config = dict(
    n_layer=8,
    d_mlp=640,
    norm_place='pre',
    norm_eps=1e-05,
    rope_base=10000.0,
    bias='none',
    tie_embeddings=False,
    parallel_block=False,
    init_std_qkv=0.024,
    init_std_down=0.0,
    optimizer='muon_variant',
    lr=0.00801,
    lr_head=0.0084,
    train_tokens=481300000,
)
MLP neurons of a small language model. Each row is named by its layer, matrix (gate and up: input weights; down: output weights) and neuron, and shows model dimensions 64-255. Each number is 500 + 25 x the weight over its row's rms, rounded and kept within 0 to 999. Numbers have three digits each. A neuron's up and down rows have the sign that makes its largest values positive.
After each neuron's rows, "fires after" lists the tokens most often just before its 100 highest values on Wikipedia text that the model never trained on; "fires before" lists the tokens most often just after its 100 highest values on Wikipedia text that the model never trained on. A number after a token or word is its count.

L2.gate498:513450493539506491487497498476464504466506493528499514477463508537522483517462516509493501555500514508514551497529496493494534490500492498472481535490493547497512489504516507501535501461529508434465457489485472483497515515534544555488478514466493493517518448485529555529534546496464465536474500498502506512460523511520492523497513501494489501513537505475502436462506525475477471510486510479513534488499514454517460514504473497553447463499491538497478495521507514501462522476531522485447478468485554495501483492469548479485463481501531491493499495492479533472530464548486453488
L2.up498:507527450486514447486511483467528497514515461490485476513495503497529543516490512534492419494501479495511500504507496533483546473488500503465496495485443508495525521493520541546481520489522468483534498502544475526520499506497501515472478493485491479540537520502497516525530492513495497520474537500502482505520490522542533496525537518508496512506512506468487483505534517505468494504517428476522506544495467473520489489480531505509482475491516506535485513525510490477516525529528537509510474479480519472507515509513502484534524527546560496498454478523468504523539458489574541502
L2.down498:497504486484513505509484500480452498511519487509515496487517475489507508455467471538472510534480502552517481479528505491490505502521553497468479476471515483490492502509525501521505465502471525468496526474523506489519535489560462507491467453522493451494537469554489559498535500502523485502523481487504526542482471449546480491508506504485486480510487455494505496489511505466493506465487521495487503516515538475496481488451457485487533510505507484508522549480534485484494491491471495517518498498461527511518498485531467507531486513498494513494474501477484520505480480487483468508
fires after: " |" 52
fires before: " |" 55

L2.gate635:502547515526477520536475531497473513515552538521582554446495454488499513512498564545480484481512517525525497519497503506501523530503485439467530503495455486481492575516453489503518515496486506533494492465493497522466544526505504506516503496498485478488518491491480523467535505495505514507515504505447457509518497523506497504495520524511457481521498539516522531479465538445490478512541525490487493521500526480493499509514450493466483516541487487512520457517500469520499511479473493482505531520490545517447495484462473539508490487517509466524489496506497465534451480514508499501
L2.up635:495494520468484487495477489495505519538486495527494516511520514474515481503496523502497542523495479457490505506506535484458481473482537497489481469481510530497519511481527494519512496508494511534507517497485479484503462524485491451529504504473517462519519502454503512436521472520494517502497530507511506503541507503526519478479514525487488461495474521470455498544516468500488478518542507502555555508488504481472530521509512519488519516516513426541504534533503538497471468542454502464466483476502501441496491499496519498485520505453486474490514517488430492517535511502546503496
L2.down635:458544519482491483533470519525480521532518478513491486506491477536520492503544521517518463468505505509486450492489508489542511458504484463526495479534498507491494526521476461503507503464522534487477478522502456469455485535496513479485496499525504511494472480501476525520543469487497505503483510507505459498466502495460499498533547516463492512497497504527528501496469568455482548494486496472504523553475449494502508501490482507485501506516463545511537517473499464522495507517478448562485562523508541520470522498483481503535558481526482470525483525527547487520482443523514491488
fires after: "\n" 100
fires before: "=" 22, "===" 17, "|" 5, "-" 5, "==" 4

L2.gate386:473501495501542513535428486518487483508502474497477475472474509501508498507509537484457474476472524529465491463482544479541503514515524529493476490489485423494495524480511431505476502507485487515504475510471500535490515488558509521516492484519522542505502489556473480449453538547480471509446480496514488495515494517497499460513489530538511505488500500504511477502512540484509505542492519481513513529484504483530501478498519472504523497442524504537481419489405498514488559507533483507512515545507517508512510461493504513463528479507534507513532495452530485493543511514513558473
L2.up386:491492510496528512508462490501466484519517453504469491469503488522493523487513510485471483493480529540481467482449543506527499512502504542490457477495479455502496521486496451497490491511506481525506491499446508530470489497525498524512466465533516547500508502543489511495478540566471476480433483493503491504507501518484491451529462540500471511522535478482525463512517562490524512517496500456510493542478500498570483474512524497498513483467543511518492426492445493513504528506543503509493493536513528489507491448501508503453540490516557501522514494467512500524541519487543535473
L2.down386:497470493541501483537464490478509493530486488467506495459499508513502469479502480533501495469493516508482502469475564501504511519522533506514513479484484484510501530481503459505466480488506476511536485473491513527473507515525474521494511484524519491485512494533479523446484533571485493499471502504533487503511543493522521444486493527512443500479501502484483484527487525498508489503511505493511503561488527473519516497510482502502467538477492501522478466488507495534537499516526480500484496516493520488505482446510489510477486503493502468513513466486513494514527535495506508492
fires after: " |" 33, "\n" 27, "|---|---|---|---|" 4
fires before: "\n" 28, "|" 26

L2.gate174:469484456515544460553478467506471499512471472472532474498499478502517502473510491483489514512505485463479543533480481515552469515472471501456528453505462472480511500516521522498491490460470483470452472525484497498470504500498479463479503488501526504488519478542520527494496491514488500553510487473463520540504515448504514503483463465503474502516489509531471513494531486480499514513492535508503518513503503488497536477496501506540560465496525500483519491499440491544508561509488475480503470517486465483498481499468458487495502484487567516529442483481511486430526514508504473480
L2.up174:502493498508524455503493493479503477513526476485563502519511486519486522519490514529440518470504533486486536517522522515491486518471515520482507458464524493484520515484487503509517518452474465508468468496489485491503483489510484509518467468498453508476520481530482548514498512489544505532502513504485488558498509460488518501481530482483513505494502486461476555510501516462464523514515530457486483524494511491481525514480477523528463498511537513509479486489482488541494523505509465483506435499506476489470469464464463474484500473516514472553521490461499477462523485490464521477
L2.down174:534476512516482493480502514497547486508516495474564484512494476505489497468507461500523534566564518511513501492466466546522493490538535487500504489516482529513520451466508504478467476497478520480469466472531484532502479514477541492481512475521515540481479499477478479510460510493524475481493532495484533472482494526492448492437479525515548497487497518536497506508550471495517518522485450497510514489517515465502443477505467497494472499511527488495482508492471509484519463485503545524507473483502464501520500491511496472489468504465578501514523512503520434495473518504490492521
fires after: "\n" 58
fires before: "\n" 41, "The" 16

L2.gate224:507501498476487538521499516478500510515495440494500531486456482488507541511542450521518539486507482463492483503508489456497524502487493525507484544507505497508517508503519474542502493504495498484493538481505519526457504500513514488488476504474525452489541485532481503485494496483545495513466483489483470517467501475492527487536483470489474510492505497522478497484478454464498511513502425515494477524523506498480474502440507491495534532510484476509531501525465531494477508497540502532541511496465514501532503457470522505524528486486467458509473490465479523493473526532520493532
L2.up224:493462505478525552489520508452517500529496554491518496509498504515470482502532485543575535455488492509467531457519494523487489471497463531542466492521461531487479506482481517514491473473472512486493490550492491523511482501481530505493490512473502496460513490525529529527476466486464531492492541509498512471506527477511537507494516494488487480475520513499484521502477518469505545492482461509493484515462513525496501554470508517536518462530531492535508515520491495528470488479483505484522549517497491506556540444482531505491540501471507510517504477458490502465516502535461484515
L2.down224:476476482481516523500493512492523486511477509475526536505478494480522563511519487493489487486524512518502529522544481532505548488512507522485508535488490506521499541549484503479481451482535471503481518562477557550496470519525504545482515516462526524506503486533494542525473502474468503525475515485499504440478484457485516508472494477453468464494505460524496486541492532465490549499491477505493480524465508495481446522501522466475501484532473494477476484558519512525475519525500519542496486496449495504530551464493522498475502509492472503478483525461484489463465502519532514503
fires after: "\n" 61, "-" 4
fires before: "\n" 63

L2.gate354:480492509526487518506491510493484485518508492489527549476446450509499467494488512474507489519496483493496489483498490491458510456502503502477511489518511524505473453455521474499508516483480504512477488542536501524501538526494543525492544465543567499486534436495505523503484480474501507534484495456468493496493514490531488450486494494512524483483497502510485478542504497447492493494494525498499530523506489514491465539468467457538467515513549484512524519475509507531508509530515492504499518511460531464469473479526513460500521524494501494496514488486468487525513477509498508513
L2.up354:478454449504456525463485495543538515481529509528531515472508513536523506489512510466500511446497528505521482509476549523491506502507436458482521498482525487511516505516484501537489458506513523472479501474478575485461573539456476504485502501520480492503535513548477491554523518487515504539486475519479534509505501520481498514539511540487543502537550524484520475508484517468508467474481469494508544533499496497534500537461500466512472529513463506496492500512525496489503492473510477494502481552489540480489496429507499537491487513486488476580479498462504474492495537493521496500
L2.down354:476503477484493539489477542506530539490475476498485540563466510485473542523485507496487517471506502458505532497529489534497492518521516484484476511478535468501517514535479501519475458523531501541465524497505485497523514513468493477499483491495456511474490529485474502506512544539503513504489475490478498455507512532452541535520515556499474546509476476500488488514473536464526506445482513539578501564456503475535465481514525523468545529477471538521500521516537521505505506472498476489497459487481537479483492491494518475497525492502532473479493484487462505522512506529490510482
fires after: "\n" 55, " over" 5
fires before: "\n" 54

L2.gate618:503489484540491532528467489529518532534517502490503529499477488481442505508501513546517530453560474495492486495484498504469474538520537511484522456478514504495494544496511519482506488508463492470489480515499480512479492491529484508512487481489504474517539489505481526516519498541465504501516504480510505494511486443522487559449492502502493505466489485518494473475538503487498501486521544508481487519510503421495497510520502487517541513523503545474484509492440511505487483522514441505497496491510470485491510509531507473527473526497483492523457486516526492480522502501449512474
L2.up618:498513480550489471541469499505511546475488521491507541481501480438473498510495501540499549508501453455478480522492475487500504527535525545511523471467498475502506515486534529507491469498495447498467506521507502497455523489457492509474502506486500475503525471495545523544492520506476498504495520480521501482527534492485495532528547537481484489482513482508487496507535483500541515513526515512493540527514492436516491481484498513504480526531467496456459536470480494537473521516498415501488494504525498493472496487491519476515496517459479475521467444506496484494511465506480507507
L2.down618:505475525509493478514469507532512488506500493486494538500464512462475476470476461479535513517496515495489527443523504487519521518537509502475511474455533467505523507468544462494466463474485516477495470520522506509464499494485528508452522502506488508458518471512545495516515517545509544533509510471499502464527540506517480478498493521531533495483542488524502477542514476485487554515526479536517535528538501442517503481496511481472517511511495478504481504456476517505512474536537488512501476492522456500513483457509555471482532476501497510550497459511488467460546535525511495465
fires after: " ==" 35, "==" 12, "==History==" 11, " life==" 5, "\n" 4, " career==" 4
fires before: "\n" 32, "The" 12, "-" 6, "C" 4

L2.gate223:495493467473497491457494492488503510452527455511520525474513500526482530534505521467521466522502544524492523527469501479511496467506473518483519520540527456516522496495506477503510534496527516517484519507520494537488479464517472463450508518498495493486489503491488516496477470460495500500503495532501508476503520447537473496503491543549474501498569483518528478483502505507476485511508477451524517532501489513463484512473461453531494515505522454522485506504480487499478482530506514542494541531513521525541481503500549520516522487507494486518517481520489514479509512520516487483
L2.up223:526492468489465498480525531485484530482483503502539506506503492486463478489534518510528477497478494505496502516452557456510471471527490456496506536484485513516529491544525512526488471457507510505499479557549486545501479561510478530515526511452542504477462476478502500514504497492463534519539516481527503524476514480492493527451508507517485521540541494496471500525460478535453494443479498521521490502512519535500444496482464490487487539473490499533484497488467488504462460522531466451508527494525522516537514553466503517521511499516497505497503489484457502473534489519513544493
L2.down223:487531487479505522557526463500511530453462492554477495450476526500513503508516491507447533505505467555506471521458487500493500503525488498475519500487555456489495522450518505487457527487527428520503481512511528483508513533447477513502487435510470503474534501473484498469552478444519477487527509504515463489481464502465490487502485517479504536470457513499492485498527462481492483485502528483531511534482546509553482529501523537515475425514455482512501467490530520540489484510495504532478467451499516494507494490483496511458488476476535515497523486543478481479495499476526462487
fires after: " |" 48, " where" 9, " that" 9, " although" 4, " University" 4
fires before: " |" 47, " was" 8, " and" 4, " would" 4

L2.gate259:461548479512519487494500505521504524482505508544529494493494470495496499534473502517491516509482510486488508512480506525507515479555509529482455510476538508478496448497518488478480494519481479531503509485471510478521512478542476467490520496482520466509498527495499508422445508482489507495511514532444490524507471515466523504548520520519501556491486489490461517521471561508510483516530500472542479568511516498520505493499505523502492521500492503512483507492500507480488519517457536527530550496481532562541472497516473516471471431469508487519435478492509506481548548521540474498
L2.up259:498522455505448463563494512499513514521473460494483526503511497484490519489480476517534477500515453486510500485505506491537485495530501536501497511492497464494511537455478470451477498499521482509439510508479480518499553501538491521462549469525513508470498491512507507474492489477521553528466454478480496470518478530492484475486487487515528477505555509483482486463456490481537464476535495514506493481503482507480500510501503458526495471503530462568455479497526512510491524498508511494486514530486515512491480459503494477484509496529500515530513502542452471482485515487520501466
L2.down259:516493523498501501545493495479457522512499507465438509488501481497557475492524504512521493474528509541520526510509490516489524504511477477543466510519478489499479490508492504543479507487538521517461503535519458489475506508507517460488480525488509505450489524497524511510526502494517528514500507495511491478527484470503484499480474483506492533514517517546527509505542507496537500511458501529479543470488496509497515503489462492541549534484543469495514514513443481482515456489525485479510521516483442491535513501508488495525538541512498485477537490513500529492481483477488504482
fires after: " " 42, " Ref." 8, "irmed" 5
fires before: "\n" 49, " " 19

L2.gate330:514530469503496506472505468531544557498509487478509500517504487510509504458515508501528502480487496484510493506502547495499484543467494485469474544534461514448535498525468464509499452510477540506520527504452544485478492499510472467542473526532494521492545506516520478483515508534499499516488469526471519514484491491490461484509544460569486489485494476504479465535493479475515494491522546512511468494508502490533473497479519479465510546510523505553476533506520459545474525504502510486510522493487519499505516472487528514488492521498450490575456473522517488497462514502518467501
L2.up330:509498505524485467452528510503473504456497519517532515493482529501494464469532530480525485486508475524503519486513534513459541475477527513522473464433511489525492534517431489521489478454512511522478493491545470491534476475494484515531511502506554505500515534468500487466520503529483505485456510514506537530475481491478493490468492527483524474495453458484544512515508542514511557492533540519518496511491536463467483513523519502500537513532494461483495496535471523518520513449526500507482500490472486518500517503464492524501541562473524456518487485484548472496522520493499469518
L2.down330:510492510505482448458477486520506492476512467487533463489454475535468515497533463520549458476493512461497479535536511476487501499474509489468527505440524516505497514521498535499526465535521506462487520484514498522521489511489477488551486502489476495479520518477471502472534456509465483498452493501508477496499501463474501490475526491513546504481508472512533460528501486452515532471519510491509527551496501514510537489471506465491518550499508498543507469447451515518529518478502513501484545490459481480546438515504530522482507548501512513552482485472519467483516496504483490511
fires after: "\n" 57, " is" 12, "/sq" 4
fires before: "\n" 70, " in" 5

L2.gate507:485492521481522507509497529503488513514508444522542494521510536488558520528493507516530516461471502463502515508509482470479505489495497484510486495485435494530473484477516460495541475505482514505519532503515469523481513491498502544474474501485472486495524455511484488459479517538488533485513519465512509521493502522491510524504515491542533518374545567483504538502504470507522500470507450511515504502496519538497495526511498530532523488481456526526493445485532533500487497509524473538493533537512540484497507476523501497531480503505476488516468524524437477487511468472538471512
L2.up507:455518525473518493498458472464480472437478514528482492494501510451508507521516514509502497524527478468499519495548509511491521491486506487519471495435503473526519505525481492489508502449502524491453529507530492547488479517499522486479502512501473477488515474449506489461443472507502497486471523469462478496485478514497515515527479475511549505505487522523471561489478485492520517503492481466487475458475457479495560502513508461448485501489496475518502513483491507472478530510528526493503491458517480480485527488475522525527524483475477449555476496521472467504523462485498489492
L2.down507:537483549471500498518493497495509502507477508477525482453450512505487494495521461520520483478499530513553491494497489500474518489466501493485486542503494520507505537497512544511511500485440533517514495523482489522474507471491472501503501518489503487486531512503522514470530509541504504471479513482513502509481491507512511508464481484555514481493539498497531510492497487516532538518459490501506476515505520528535487548454505547470488510523487502541468478495446531483449516505514472502457467486471500468518469524474487524487477499494499477553487532508438463533521500454556533486
fires after: "===" 17, "==" 16, " ==" 13, " ===" 10, " listing==" 4
fires before: "\n" 60, "-" 8, "The" 6